Part of a small language model's weights.
Size: 9 layers, width 192, 3 heads of 64, MLP 768 GeGLU, vocabulary 2048, 5.71M parameters.
Architecture: RMSNorm before and after each block, rotary positions, no biases in attention or MLP, tied embeddings, normalized queries and keys, capped logits.
Training: a variant of Adam for these matrices, 5039 steps.
MLP neurons of a small language model. Each row is named by its layer, matrix (gate and up: input weights; down: output weights) and neuron, and shows model dimensions 64-127. Each number is 128 + 24 x the weight over its row's rms, rounded and kept within 0 to 255. A neuron's up and down rows have the sign that makes its largest values positive.
Before each neuron's rows, "fires on" lists the tokens most often at its 100 highest values on Wikipedia text that the model never trained on.

fires on: " (", " of", " and", "ol", ",", "),"
L6.gate496 [108 127 115 166 182 150 161 131 114 176 171  93  94  76  77 109 120 125  72 161  72 116 137  92  84 155 116 145 148 140 137 180 153 109 170 126 150 119 153 155 126 134 138  90 149 129 135 151 155 142 126 139 117 150 128 132 118 156 134 122 106 167 137 125]
L6.up496 [158 128 124 122 162 146 165 133 116 109 120 137 158 140 124 135 120 114 136 135  95 168 163 143 128 158 164 101 167  99 130 115  88 171 133 166 126 144 173 101 120 135 115 146 172 171 130 167 111 111 124 187 156 119 112 148 162 126 163 142 150 144 142 123]
L6.down496 [138 130 189 139 132 128 135 146  97 149 137 109 130 130 183 125 149  91 181 112 108 119 158 138 116 136 137 100 120 129  76 167 132 152 131 147 117 128 121 114 113  83 132 132 113 120 115  94 117 102 154 148  93 134 104 129 126 113 158 119 120 159 159 109]

fires on: " States", ".", "A", "ent", "ative", "ive"
L4.gate244 [110 128 109 135 145  60 135 139 109 106 136 119 141 151 100 123 165 154 127 108 123 102 133  92 154 140 136 152 126 129 142  86 160  87 143 109 108 118 105 149  43 125 132 118 160 156 149 104 104 151 107 137 144 147 171 100 137 161 126 137 172 109 106 128]
L4.up244 [134 181 110 156  87  87 139 142  70 165 116 153 146 127 101 136 137  90  89 131  90 111 145 134 137 113 147 122 167  98  98  71 125 157 123 142 139 146 161  82 114 145 147 106 138 148 172 150 157 114 114 139 164 119 124 128 114 127 118 135 146 130 126 102]
L4.down244 [156 101 159 123 117 162 126 163 167 196 131 173 120  84 115 116 114 115 134 148 148 136 115 153 136 119 151 101 168 129 112 145 133 150 134 110 102 117 145 152 113 141 120 143 128 135  85 110 132  98 153 121  96  85 120 113 121 121 121 107 121 104 134 134]

fires on: " 18", " World", "ar", " 20", " 17"
L6.gate645 [ 60 147 113 164 101 143 107 140 106 127 162  86 161 129 134 106 143 135 129 196  98 161 116 115 116 125 125 106 132 107  98 113 126 167 139 124 155 123 151 165 148 142 117 146  95 171 153 146 115 109 156 119 133 158  96 108 125 113 143 167 103 138 155  86]
L6.up645 [117 168 112 144 114 163  83 150 139 125 161 103 141 110 138 129 101 158 117 156 129 121 148 162 115 115 145 118 172 152 102  90 123 116 112  99 136 135 174 115 158 166 139 132 124 136 143 159 127 133 123 128 159 155 136 147 135 103 156 138 130  99 144 116]
L6.down645 [134 117 149 125  97 161 118 153 167 153 100 134 105 163 125 161 153 152  97 111 141 119 177 108  88 126 198 147  97 109 133 153 129 143 135 119 148 142 137  98 136  78  92 102 159 129 132  89 152 131 159 154 150 136 171 121 112 119 126  82 100 143  82 174]

fires on: " h", " j", "h"
L6.gate310 [106  93 112 169 134 102 117  82 121 146 144 124 167 162  99 141 147 123 123 121 100 106 121 120 141 111 107 119 126 107 151 134  83 139 159 147 132  92 127 131 127 142 176 101 120 112 135 125 132 116 127 170 114 124 138 112 106 149 145 136  74  96 132  85]
L6.up310 [105  99 135 124 139 112  96 148  81 176 133 100 154 133  95  95  91 132 149 141 123 153 129 133 167 149  85  86  89 140  88 153 104 135 121 145 132 138  78 125 107 115 125 113 122 123  92 170  69 145 126 153 126 103 118 123 138  88 142 136 198 131  92 129]
L6.down310 [128 164 147  79 158 147 139 145  70 148  99 115 134 129 135 119 143 204 135 141 119 113 142 112 178 136 106  78 109 108 160 130 133  97 141  79 139 130 157 153 154 120 131 128 152 116 143  99 142 138 159 164 113 150 103 136 123 112 103 110 119 163 111  96]

fires on: "ol", "ain", "ir", "an"
L4.gate738 [142  99  96 120 132 124 133 137 125 171 147 108 115 103 141 107 124 133  89 152 132 113 116  98 117 167 146 170 107 189 128 122 112 150 139 145  97 101 153 145 128  99 138 128 123 110 120 175 109 165  78 117 176 145 140 132 141 153 129 150 136 133 150 101]
L4.up738 [118 128 121 100 145 140 136  81 103 147 123 145 162 124 137 128 152 107  97 137 115  91 109 110 100 146 140 152 133 134 111 124 141 135 131 103 111 151 127  75  91 131 106 145 137 132 116 105 124 105 106 106 134 159  86 120  93 132 108 130  75 132 152  88]
L4.down738 [ 85 140 123 155 129 161 129 135 150 131  97 126 112  80 169 122 155 127 122 139 138 152 112 133 164 133 118 105 103  83 138 114 133 107 127 114 124 141 125 108 125 151  86 112 132 131 107 127 187 122 159 141  99 102 121 147 134 151 137 117 166 109 162 131]

fires on: " |", " –", " as", ":"
L4.gate554 [130  93 118 140 147  85  93 147 180 139 133 130 135 140 124 102 140  81 141 151 140 148 151  99 136 151  97 109 105 158 152 135  94 136 140 125 126  94 147 116 123 144 167 127 179 112 153 185 141 139 113 139 152 151 134 106 117 130 115 105 139 131 115 155]
L4.up554 [116 149 152 139 147 114 102 138 119 168  96 164 142  98 104 127 117 108 131 164 150 132 136 107  93 110 138 182 116 103 109 111 137 119 125  68  90 147 147 150 154 115 128 177 132 149 121 133 122 195  88 112 111  73 117 154 139 165 143 173 154 162 150 143]
L4.down554 [114 142 186 116 118 125 145 116 219 118 125 130 163 146 141 150 106 122 156 113 126 133 123 167 150 121 121 122 130 158 101 139  89 129 106 120 166 126 168 141 100  89 146 157 164 169 160 116 162 132 113 178 131 124 159  97 144 124 122 136 127 127 170 153]

fires on: " pl", " Pl", "l", "pl"
L4.gate692 [151 108  92 134  99 108 106 117 109 108 146 118 128 133  75 121 112 157 144 153 115 134 135 133 147 118 104  87 135 107 135 173 178 111 132 128 101 125 174 123 159 108  93 147 121 130 168 128 136 146  55 123 132 108 153 135 117  81 148 119 165 139 141 145]
L4.up692 [139 113  95 166 129 137 118 131  78 121 139 136 160 148 140  92 174 130  90 126 158 155 148 129 146 131 138 127 138 126 150 153 133 108 144  76 136 115 150 113 147 138 132 133 141 112  90 126 139 119 106 101 147 144 137 113 109 140 146  81 116 111 155 200]
L4.down692 [144 130 133 134 122 147 112  96 112 125 112 119 121 153 117 119  87 110 173  99 112  90 166 142 117 118 153 158 101 163 104 127 141 138  65 126 141 126 122 132 143  68 154 144 100 151 123 162 145 149 148  49  89 149 117 155 116 127 118 144 102 133 122 126]

fires on: "u", " de"
L6.gate572 [130  76 135 118 133 110 130 139 157 108 165 149 131 135 146 113 113 153 118 130 154  90 143  99 148 122 124 133 119 135 127 111 130  92 152 149 133 148 138 162  96 133  73 188 153 147 154  99 154 130 124 105 135 137 139 153 148 147 126 121 134 141 121 141]
L6.up572 [141  89 111 129 108  98 157 181  95 166 122  94 107 149 136 113 137 132 152 133 152 114 148 167 124 104 135 167 119 123 129 163 130 101 103 133 162 132 139 120 139 101 160 109 156 125 134 148 122  88 140 108 137  93 105 147  95 139 156 148 150  67 164  80]
L6.down572 [103 135 134  94 118 131 123 115 126 114 173 138 121  99 168  99  89 140 123 140 153 118  82 138 150 151 143 144 162 144 149 137 159 105 142 152 113 131 145 118 116 182 106 144 156 144 146 119 147 203 137  95 142 160 129 116 129 181 101  84  75 166 152 173]

fires on: " ar", " Ad", "u", "o", " en", " En"
L6.gate167 [156 111 126 153 164 145 140 100 114 145  77 150  93 127 132 126 120 133 100 146 146  85 129 128 131 139 145 149 147 104 114 135 100 151 166 138 140 124 126 115 138 134  97 111  98 111 117 147 102 141  98 142 189 106 132 142 156 185 127 144 184 116  91 123]
L6.up167 [114 135 131 127 113 159 111 141 115 118 123 184 114 129  62 124 129 130 144 152 130 128 107 149 136 131 143 123 135 158 176 125 116 118 144 144 144 135 166 110  92 123  82 158  95 130 128 115 158 140 126  62 115 164 110 148  95 126 142 154 112 133 138 124]
L6.down167 [ 88 138 151 112  97 116 109 143 145 131 116 115 166 154 167 123 113 155 103 113 102 156  98 116 119 124 105 110 149 129 170 159 150 162  91 110 141 149 124 146 125 149 154 116 101 105 107 110 152 112  96 131  92 135 129 133  97 146 132 111 150 131 119 108]

fires on: ".", " al", " years", "\"."
L4.gate543 [129 115 105 112 103  86 130  89 156 173 116 126 156 134 133  67 150 131 104 129 154 154 123 137 212 158 128 126 140 156  97 125 141 137 111 158 170 126 117 146 155 135 118 144 144 137 169 136 125 135 139 127 115 115 145 144 144 146 126 139 126 171 150  98]
L4.up543 [102 155  81 121 137 117 187 118 122 136 146 113 144 124 100 132 192 134 125 166 148 122  77 142 135 150 157 106 148 108 152 125 158 156 102 127 157 127 149 127 152 118 101 128 144 170 134 136 118 118 122  84 130  93 140 157 149 120 108 135  89 114 123  91]
L4.down543 [134 123 130 149 123 157 137 156 126 109 128  96 115 185 108 180 123 142 104 127 145 130  79 149 124 134 149  91  78 151 135 117 143 135 125 106 119 132 146 161 107 124 112  71 128 149 112  77 116 136  92 114 151  96 119  78 121 119 146 142 133 107 111 126]

fires on: " Ch", "u", "Ch"
L4.gate674 [127 105 130 114 130 112  98 122 135 158  87  96 169 155 131 115 122 129 125 166 128 111 107 120 114 177  96 153 130 126 173 119  99 125 108 141 118 155 126 100 152 164 141 173 136 165 190 128 141 126  86 111 138 130 134 111 157  96 106 150 144 101 146 110]
L4.up674 [138  84 147 137 155 100 137 130 126 199 158 140 110 163 158 113 112 127 127 142 166  94 172 185 141 109 127 135 173 156 129 157 117 122 125 155 126 159 118 111 127 110 156 102 121 135 132 118  84 122 113 117 130 163 110  91 112 179 109 136 130 121 140  93]
L4.down674 [158 121 162 138 105 132 122 101 147  90 114 139 116 117 138 106 126 124 150 123 135 118 138 133 116 129 125 160 118 153 154 108 107 126 146 133 156 168  83 110 108 108 121 130 133 175 156 103 116 157 130 107 109 136 117 135 137 138 134 152 154 149 142 148]

fires on: " f", " F", "F", "f"
L4.gate460 [111  71 132 122 133 129 140 163  97 132 113 150 111 172 141 111 131 127 152 111 102 156 145 149 148 175 123 117 123 105 160 147 124 123 112 201 130 129  82 137 135 112 128 135 122 156 149 113 110 110 143 173 139 118 166 111 115 161 157 129 130 161 104 151]
L4.up460 [159 110  88 103 131 168 125 130 138 197 117 144 129 140 119 137 142 112 130 146 110 141  95 114 153  96 131 123 133  61 138  75 135 137 117 104 159 129 101  77 172 104 137 146 121 130 135 105 108 142  92 125  65  95 147 103 110  94 133 145 169 114 149 160]
L4.down460 [149 130 134 118 140 168  80 149 105 139 153 144 114 144 133 189 110 122  83 130 118 161 101 139 114 128 106 142 116  83 123 116 153 117 136 133 113 148 104 160 153 119  92 161 104 157 141 112 102 105 136 145  93 150 127 143 179 168 151 130 141 144 117 130]

fires on: " An", " En", " en", " an"
L6.gate741 [135 100 108 149 136 127 105 144 148 165 154 117 129 102 146 105 122 129 126 143 177 105 141 154 134 146  90 129  74 147  91 158 119 156 135 151 120 133 111 121 105 157 101 154 104 140 151 140  44 120 144 130 112 117 112 157 148 127 150 107 160 142 126 116]
L6.up741 [ 80 104 139 165 127 162 138 133 138 122 147  88 112 149 131  88 133  98 107 174 106 157 135 166 122 158 140 157 141 107 169 154 139 158 139 111 158  93 168 111 147  71 111 178 124 143 118 108 133 135 113 165 166 166 173 143 137 116 164 126 145 141 136 125]
L6.down741 [110 118 158 129 155 105 107 144 124 142 121 147 113 122 154 137 108 109 105 138 133 149 150 120  73 110 155 142 159 117 138 133 163 160 104  94 135 140 113 158 110 113 140 141 133 129 162 102 151  81 120 129 116 145 143 141 134  90  95 135 103 131 108  90]

fires on: "ive", " the", "ent", "'s", "ical"
L4.gate262 [117  46 141 123 106  95  91 102 149 103 116 168 131 167 102 122 108 149 116 115 125  97 139 115 119 109 109 132 155  95 121 123 139 125 106 111 119 110 107 192 113 111 106 107 133 139 136 148 140 136 118 119 115 113  81 148 136 169 166  94 127 121 127 104]
L4.up262 [136 102 126 152 121 152 122  75 131 160  87 141  78 118  76 101 128 129  94 154 140 109 137 145 116 137 146  67 142 128 144 134 139 142 131 154 119 157 115 115 108 120 141  99 155 153 155 155 161 144 104 144 120 152 172 117 130 129  87 130 142 119 108 107]
L4.down262 [130  76 138 124 103 126 112 122 126 130 152 140 135 118 146 113 118 132 144 128 109 141 135 125 152 147 142 116 105  71 131 115  96 160 111 122 102 123 135 174 137 139 114 163 120 133  93 126  98 128 105 125  91 120  82 111 127 128 165 132 168 119 133 123]

fires on: " ("
L4.gate598 [103 140 143 140 102  95 116  97 143 132 148  86  86 125 124  90 108  94 109 168 128 149 131 147  90 136 118 125 131 143  99 124 112 128 123 162 156 163 108 150 168 158 142 134 147 165 127 127 171 183 119 100 143 118 111 142 132 145 142 171 176 147 117  93]
L4.up598 [163  85 109 135 146 136 152  92  98 112 144 122 109 125 129 130 140 133 133 107  76 149 137 160 121 101 117  72 165 133 158 127 117 109 145 134 104 118 116 123 105 118 113 110 112  85 153 104 118 146 109  81 121 142 150 120  63 138 157 166  93 126 143 147]
L4.down598 [123 109  85 137  89 155 106 124 144 139 116 148 131 102 121 124 174 140 100 159 124  95  94 123  84 114 109 111 108 119 117 143  88 130 159 142 105 160  83 120 143 124 121 115 145 118 113 135 125 173 140 119 106  99 102 117 131 119 147  90 152 181 123 120]

fires on: " F", "F"
L4.gate247 [146 111 118 137 131 133 144 145 166 134  86 143 160 140 147 125 108 121 126 103 178 136 147 165 165 104 145 115 132 142 135 110 120 115 122 143 123 135  86 150 156  89 142 127 125 186 150 112 113 127  98 127 146 133 120 144 122  99 100 115 142 116  89 121]
L4.up247 [170 131 123 159 109 141 178 145 146 167  85 137  91 147 150 144 128  99 132 153 144 150 104  88 124 165 144 143 121 147 123 143 147 159  93 109 106 149 112 120 118 103 134 173 127 158 106  89 133 132  71 133 130  95 153 132 171 155 148 101 106 132 124 130]
L4.down247 [152 154 160 127 130  98 121 128  89 117 116 174 110 153 112 149 166 158 120 117 154 108  94 191 131  61 125 125  94  92  75  86 138 132 135 114  96 137 130 153 139 150 110 112 125 111 121  98 119 179 113 145  95 134 122 150 152 167 118 139 101 206 104 145]

fires on: ")", "i", " inter", " located", " describ"
L4.gate513 [147 149 108 164 113 113 142 146  92  95 126 149  98 164 141  90 121 130 111 133 187 122 156 115 132  99  97 106 120  81 153 140 130 106 136 119 137 110 117 143 136 142 146 126 130 131 146 134 137 130 106 130 131 131 120 176 119 158 145 134 148 106 152  93]
L4.up513 [143 148 153 150 146 116 132 139 118 132 147 118 156 117  92 152 134 118 103 159 161 137 114 158 151  96  79 154 138  95  94 113 156 164 131 110 143  70 150  90 160 156 112 129 145  67 104 142  99 111 108 106 138 105 116  88 138 133 162 108  98 129 181 168]
L4.down513 [136 125 194 138 133 142 164 109 144  94 155 143 149 134 136 124 105 160 121 171 134 128 143 122 142 172 123 131  80 180 171 155  95 105 156 152 152 108 136 117  84 100 104 157 140 198 164 140 123 150 109 106 138 126 111 139 136 115 132 135 157 100  97  81]

fires on: ")", "i", "or", "in"
L6.gate744 [149 127 141 171 141  71 139 131 137  98 151 143 138 143 119 168 105 131 103 127 153  71 128  96 129 121 152 121 123 124 120 175 164 147 170  90 139  86 103 127 142 156 160 139 151 154 167 127 104  90 146 136 107 137 168 119 146 145 124 172 100 120 152  93]
L6.up744 [138 144 129 129 133  86 158 165 130 134 135 107 123 124 131 180 129  92  93 121 127 156 129 118 168 126 114 134  92 116  70 192 167 121 132 143 129 126 131 128 165 128 109 118  99  97 148 128 166 147 135  79 103 132 116 118 159 124 115 111 123 156 110 133]
L6.down744 [115 128 205 126  84 144 124  84 133 124 106 172 128 145 143 103 148 133 126 147 173 101 145 111 108 115 133 127 119 125 140 116  96 142 132 132 136 112 172 112 105 156 126 112 163 169 129 138 136  99 106 104 160 143 128 138  91 135 106 140 137 125  85 128]

fires on: ".", " $", " –", " as", "$", " −"
L4.gate633 [107 110 117 153 132  90 109 108 138 151 124 108 128 125  58 141 120 125 126 176 162 136 193 132 102 169  81 104 131 151 116 129 103 137  87 108 113 126 135 104 129 106 141  96 175 130 134 107 159 172 101 125 149 146 127 107 140 138 131 133 142 147 133 111]
L4.up633 [104 109 130 115 159 137 104 132 106 185 119 117 126 130 114 152 124 195 131 111 132 118 194 135 136  87 134 138 121 146 150 111  86 134 140 124 117 114 126 110 168 120 141 168 108 120 129 162 165 137 122 150 162  98 136 147 146 119 167 131 151 116 141 155]
L4.down633 [148 118 215 133 155 122 117 112 149 129  88 123 107 104 122 133  78 152 118 138 126 152 163 127 170 117 145 119 150 144 125 101 106 135 165 143 107 172 128 160 127  74 153 151 163  90 123 154 106 120  84 118 171  98 156 123  83 169 152 111  84 134  99 138]

fires on: ".", "x", "O", "\"", "'", "D"
L6.gate234 [113 133 117 138  86 104 167 143 166 115 172 154 155 119  98 147 105 132  94 109 146 106 135  55 127 127 142  95 128 158 114 135 123  94 116 132  84 102  81 163 153 140 114 118 100 137 129 110 139 143 162 129 104 118 142 191 164 135 148 128 112 113 122  99]
L6.up234 [126 161 151 130 142 146 143 133 113 108  99 138 114 134 151 136 104 125 101 161 136 101  76 118 137 138 111 110 119 140 146 194  86 161 125 130 160 121 132 106 191 153 128 131 111 168 128 102 133 125 145 138 102 115 154 158 138 129 143 139 111  90 127 107]
L6.down234 [147 106 166 139 169 131 171 110 155 175 145 150 113  97 170 137  75 130 139 127 140 128 134 113  96 129 102 136 133 118 137  89 103 109 124 147 114 104 163 141 157 151 128 130 148 136 166 162 138 149 159 125 118 134 158 101 119 116 151 111  97 140 143 185]

fires on: " J", " j"
L4.gate291 [111  93 125 122 129 124 145 127 104 143 136  92 171 147  93 153 144 163 157 129 114 111 125 105 108 182 118 133 128 122 118 128 141  83 164 143 109 134 123 172 145 106 120 160 133 105 193 115 134 115 118 137 118 102  89 128 168  86 152 122 112 114 153 143]
L4.up291 [120 150 158 131 132 189 120 128 105 159 106 150 125 101 110 103 126 130 142 117 111 160 151 139 162 108 106 101 126 136 140 121 113 137 134 163 141 144 143 111 127 149 113 159 138 134 128 155 125 156 122 150 125  93 119 130 135  66 128 157 120 114 109 127]
L4.down291 [113 122 132 150 128 120 109 104 143 164 129 161 162 107 118 104 134 134 104 137 111 130 139 109 145 141 123 149 132 161 131 125 128 121 169 131 109 138 140 192 127 126 177 167 152 116 133 122 113 101 152 103 151 134 113 118 134 126 147 111 125 159 139 148]

fires on: "g", " reg", "ig", "est", "uss", " vers"
L4.gate562 [138 135 122 161 134 140 113 128  96 105 115 113 141 103 128 122 145 183 143 159 133  90  87 100  83 108 180 134  94 121 134 140 135 101 194 141  96 137 125 160 142 124 124 123 154 130 115 105 122 106 118 155  89  82 154  91 139 108 156 112 113 115 110 121]
L4.up562 [119 179 151  84 126 114 110 170 122 122 144 129 120 141 128 131 153 123 179 205 116 117 103 102 101  98 110  75 101  97 103 101 127 132 128 108 162 140  95 155  96 178 142 148 102  78 171 104 105 115 122 138 126 136 105 142  96 149 158 102 145 152 142 126]
L4.down562 [151 122 136 134 102 145 105 160  96 113 144 142 145 149 150 148 157 117 133 128 150 112 133 145  84 106 122 155 110 154 122 110 116 130 129 210 110 127 101 123 165  82 144 101 105 139 102  87 119 106 163 134 150 141  98 162 103 115 151 154 148 148 112 105]

fires on: "ar", " 19", " 18", " 14"
L6.gate494 [122 160 124 137 127 134 112 137 165 160 139 113 151 113 181 141 130 142 131 156 159 153 145  92 161 115 126 118 133 104 146 145 111 108 143 154 160 103 147 106 163 148 131 170 110 175 146 166 105 113 135 127 151 139 142 134  97 122 177  92 145 163 139 121]
L6.up494 [127 111 138 165 104 126 121  89 165 106 147 109 170 139 111 155 127 148 116 120  84 140 122 118 133 120  97 201 133 144 105 146 112  87 103 145  94 118 138 113 128 168 136 145 137 157 146 110 147 137 123 135 160 142  93 148  98 112  86 142 157  98 161 110]
L6.down494 [101 174 164 131  93 152  97 127 154 160 118 150 157 191 134 108 144 128 135 108 140 124 118 135 139 102 156 143  98 112 136 158 142  88 162  96 166 152 151 140 135 152 120 145 157  99 111 111 100  88 138 111 124 139 202 115 127 135 132 189 149 131 133  91]

fires on: " F", " f"
L4.gate258 [158 134 136 133 135 107  88 147 156 158 126 136 111 176 144 135 144 133 127 167  92 122 125 130 157  92 129 109 128  83 146 111 121 136 128 128  76 124 108 192 147 136 105 163 121 143 137 149 132 150  97 131 113 100 148 168 136  98 108 116 116 138 132 121]
L4.up258 [152 168 104 116 126 113 162  95 119 180  86 143 147 161 134 148 154 137 131 105  60 136 155 119 151 124 136 129 152 112  94 140 116 149 129  86 165 141  90  75 159 128 105 175 128  99 151 123 147 148 118 144  86 111 159 146 121 122 154 131 137 142 100 149]
L4.down258 [132 159 151 112 131 156 113 159 137 155 111 151 132 106 126 159 120 152 171 131 131 126 108 143 114 130 141 131 115 114 124  53 127 116 129 112 116 131  97 171 157 133  84 129 114 101 140  83  73  98 132 141  98 140 146 186 168 132 149 125 151 132 163  97]

fires on: "'", ".", "ith", "&", "ev", "]"
L6.gate31 [125 151 112 119 115  92 178 166 120 138 145  79 149 131 116 116 156 121 118 143  89 116 120 108 145  93 156 137 151 100 121 148 139  97 119 130 132 110 119 129 119 116 149 112 159 109 158 191 162 163 181 143 110 114 149 150 122 162 136 152 137 155 158  90]
L6.up31 [112 127 119 176  97 140 142 156 138 122 140  99 111 121  92 129 103 148  97 160  93 103 149 126 141 134 187 143  96 130 114 175 109 121  81  85 123 163 115 139 119 143  92 105 137 130  96 156 127 133 142 164 144 125 135 122 143 123 155 114 104 133 159  54]
L6.down31 [153 125 141 160 147 116 101 103 142 119 149 176 111 118 146 133 154 172 127  92 114 140 101 115 131 145  86 102 135 115 127 138  70 155 129 136 128 129 114 143 139 124 199 104 161 104 154 143 106 161 163 126 108 123 108  94 175  93 102  85 136 102 159 155]

fires on: "m", "am", " At", "he", "°"
L6.gate544 [ 93 139 137 106 116 119 137 112 168 133 131 137 166 108 184 130 103 108  94 154 160 148 134 128 122 104 134 105 152 157 129 141 173  93 157 125 144 133 131 108 106 138 132  97 100 165 146 149 130 164 124 124 167 172 113  96 172 118  99 151 132 135 124 111]
L6.up544 [ 68 164 121 115 119 108 105 110 107 150  82 120 150 116 131 130 151 115 136 128 128 150 129 132  95 142 176 121 121 173  79 152 148 119 131 123 111 145 176 134 109 115 130 104 110  88 182 120 123 156 122 113 144 138 138 137 167 100 121 141 112 132 158 103]
L6.down544 [136 130 140 146 142 125 145 105 132 105 140 118 107  71 147 158 134  90 105 113 136 137 145 111 148 151 118  97 121 172  96 124 132 110 146 169 131 129 120 154 109 112 134 176 113 128 140 132 117  83 152 120 118 164 120 133 125 159  82 143 168 143 104 150]

fires on: " v", " b", " B", "B", "b"
L6.gate749 [145 103 138  67 122 117 146 131 128 165 146 160 144 110 112  88 109  88 130 143 141 117 133  88 137  94 101 182 121 128 100 122 128 148 127 126 101 125 105 109 127 143 116 104  87  86 108 122 113 121 122 150  99 112 112  81  95 140  94 168 153 129 143 167]
L6.up749 [161 106 133 143 115 122 142 154 113 110 131 159 116 153 132 133 135 141 149 128 106  91 101 109 131 112 125 158 138 143 124  97 159 130 141  85 117 149 146 162 122 113 141  99 127 164 121 178 129 116 145 157 107  85 100  91 124 155 150 106 130 210 152 154]
L6.down749 [146 131 208 136 130 131 105  96 145 103 122 134 112 130 144 105 125 134 161 137 138 127 124  86 171 119 153 108 104 162 122 147 105  98 144 146 111 151 149 131 126 160 146 128 143 125 184 124 150 113 127 123 102 112  93 143 112 106 111 116 130 111  95 116]

fires on: "or", " Dan", "en", "ished", " of", " Part"
L4.gate14 [118  83 119 129 129 130 124 164 118 136 110 113 154 175 140 105 124  97  86 148 142 133 129 130 119 138 109 173 118 144 164 120 148 146 132 163 108 149 120 122 124 149 139 111 120 150 145 119  73 128  96  96  99  95 118 101 141 172 107 179 133 148 118 107]
L4.up14 [109 126 116 145 126 160 140 133 116 154 104 124 137 109 115  79 121  94 118 121 152 126 154 143 120 137  97 173 164 122 158 124 162 102 139 164 116 129 140 105  89 118  89  99 148  97 154 135 152 122  92 120 154 145 141 119 109 171  78 111 150 155  72 154]
L4.down14 [128 144 130 145 143 150 136 129 117 150 129  65 125 134 145 107 126 123 121 158 108 137 120  98 128 112 134 105 149 161 124 122 129 115 106 163 111 133 135 124 129 131 116 102 136  97 107 129 156 117 140 153 152 113  68 111 166 111 132 130 146 134 131  95]

fires on: " pl", " oper", "tern", " Pl"
L6.gate156 [109 107 109 159 148 151 104 155 107 125 134  77 147 118 131 148 148 138 100 131 127 133 132 135 140 101 153 121 158 164  97 170 138 108 139 137  97 142 153 114 170 154 110 109 113 118 106 118 147 137 106 119 128 133 142 102 141 136 138 143 137 141 128 175]
L6.up156 [119  95 135 187 148 114  98 137 140 115  91  90 160 144 131 157 139 109  97 122 117 119 144 129 118 143 136 116 151 145  95  99 127 140  88 131 142 110 125  87 183 121 158 128  86 134 147 160 153 173 125  70 172 126 162 162 122  97 126 167 115 111 144 146]
L6.down156 [125 139 183 142 144 168  76  91  82  98 138  95 109 166 139 164 136 120 109 119  97 101 124 115 138 159 181  94 106 141 151 150 101 163 122 149 146 144 127 157 172 150 113 136  76 102 124 132 131 134 129 101  77 141 150 138 114 110 123 132 138 127  85 134]

fires on: " (", " success"
L4.gate435 [124 159 114 132 162 109 124 154 145 165 110  96 123 115 120 138 147 134 116 161 194 113 108 128  88 153 131 144 104 152  48 161 106 169 132 147 120 137  95 130  98 153 145 155 134  97 113 138 107 146 124 124 107 123 141 140 136 132 146 124 142 186 111  93]
L4.up435 [117 155 116 179 140  81 135 160 112 122 145 120  97 125  98 141 132 146 211 120 113 117 155 142 108 143 142 136 128 148 173 174 111 100 136 134 121 151 175 125 108 137 123 135  79 122 165 160 102 128  97  99 146 119 138 111 143 130 122  90 132 127 141 107]
L4.down435 [129 158  99 115  85 122 135 143 159 152 140  82 122 119 147 109 176 120 113 106 121 161 120 127  97 131  87 110 112 144  98 127 119 127 133 158 127 121 122 107 100  97 161  85 126 111  99 115 156 141 151  79 166 147 103 156  95  98 158 139 139 141 122 152]

fires on: "or", "al", "io", "en", "ome", "o"
L4.gate732 [ 90 116 129 126 110 105 123 159 116  94 117 150 124 134 146 118 108 166 167 118 118 149 143 144 150 156 119 110  80 153 172 113 160 113 119 116 128 156  70 109 108 160 161 103 127 177 115 157 148 127 134 135 164 143 124 112  87 156 166 137 133 104  94  83]
L4.up732 [ 97  92 155 114 113 117 134 122 108 153 156 126 121 119 155 133 114 137 100 121 162 105 185 143 151 133 105 150 107 158 169 112 118 116 116 149 137 113 119  97  88 142 127 137 158 126 161 131 153 120 107  82 120 132 131 162 164 132 125 156 126 150  66 129]
L4.down732 [139 206 207 140 101 147 125 114 150 102 166  93 157 122 138 112 130 150 110 116 100 121 131 167 133 135 130 123 125  91  81 162 102 140 140 130  91 101 146 161 140 130 127 141 120 149 120 174 133 145 140 178 133 151  78 107 111 142  83 120 130 110 158 108]

fires on: " of", ",", " San", "a", "ar", "."
L6.gate456 [100  93 111 144 138 102 130 149  89 163 147 118 157 118  98 108 103 141  85 128  86 154 156 132 161 134 117 130 161 164 136 116  83 126 177 134 147 141 100  97 127 155 157 106 125 123 119 119 127 146 107 128 129 161 177 124 109 171 119 159 130 113 103 118]
L6.up456 [ 91 137 147 125  77 165  71 117 130 124 170 140 147 150 149 107 109 141  99 197 129 135 127 131 126 116 102 105 134 142 102 100 131 126 131 135 139 156 152  86 127 130 103 133 142 156 138 120 158 124 108 130 140 118 127 158 106 122 106 177 135 114 135  90]
L6.down456 [141 128  86 110 123 119  82 162 145 139 114 136 169 129 172 143 135  97 170 104 137 133 153  90 155 129 158 133 145 138  95 177 151 149  71 159 116 183 143 158 134  79 111 141 110 122  90 140 112 157  99 132  97 142 139 141 136 147 137  92 125 137 105 116]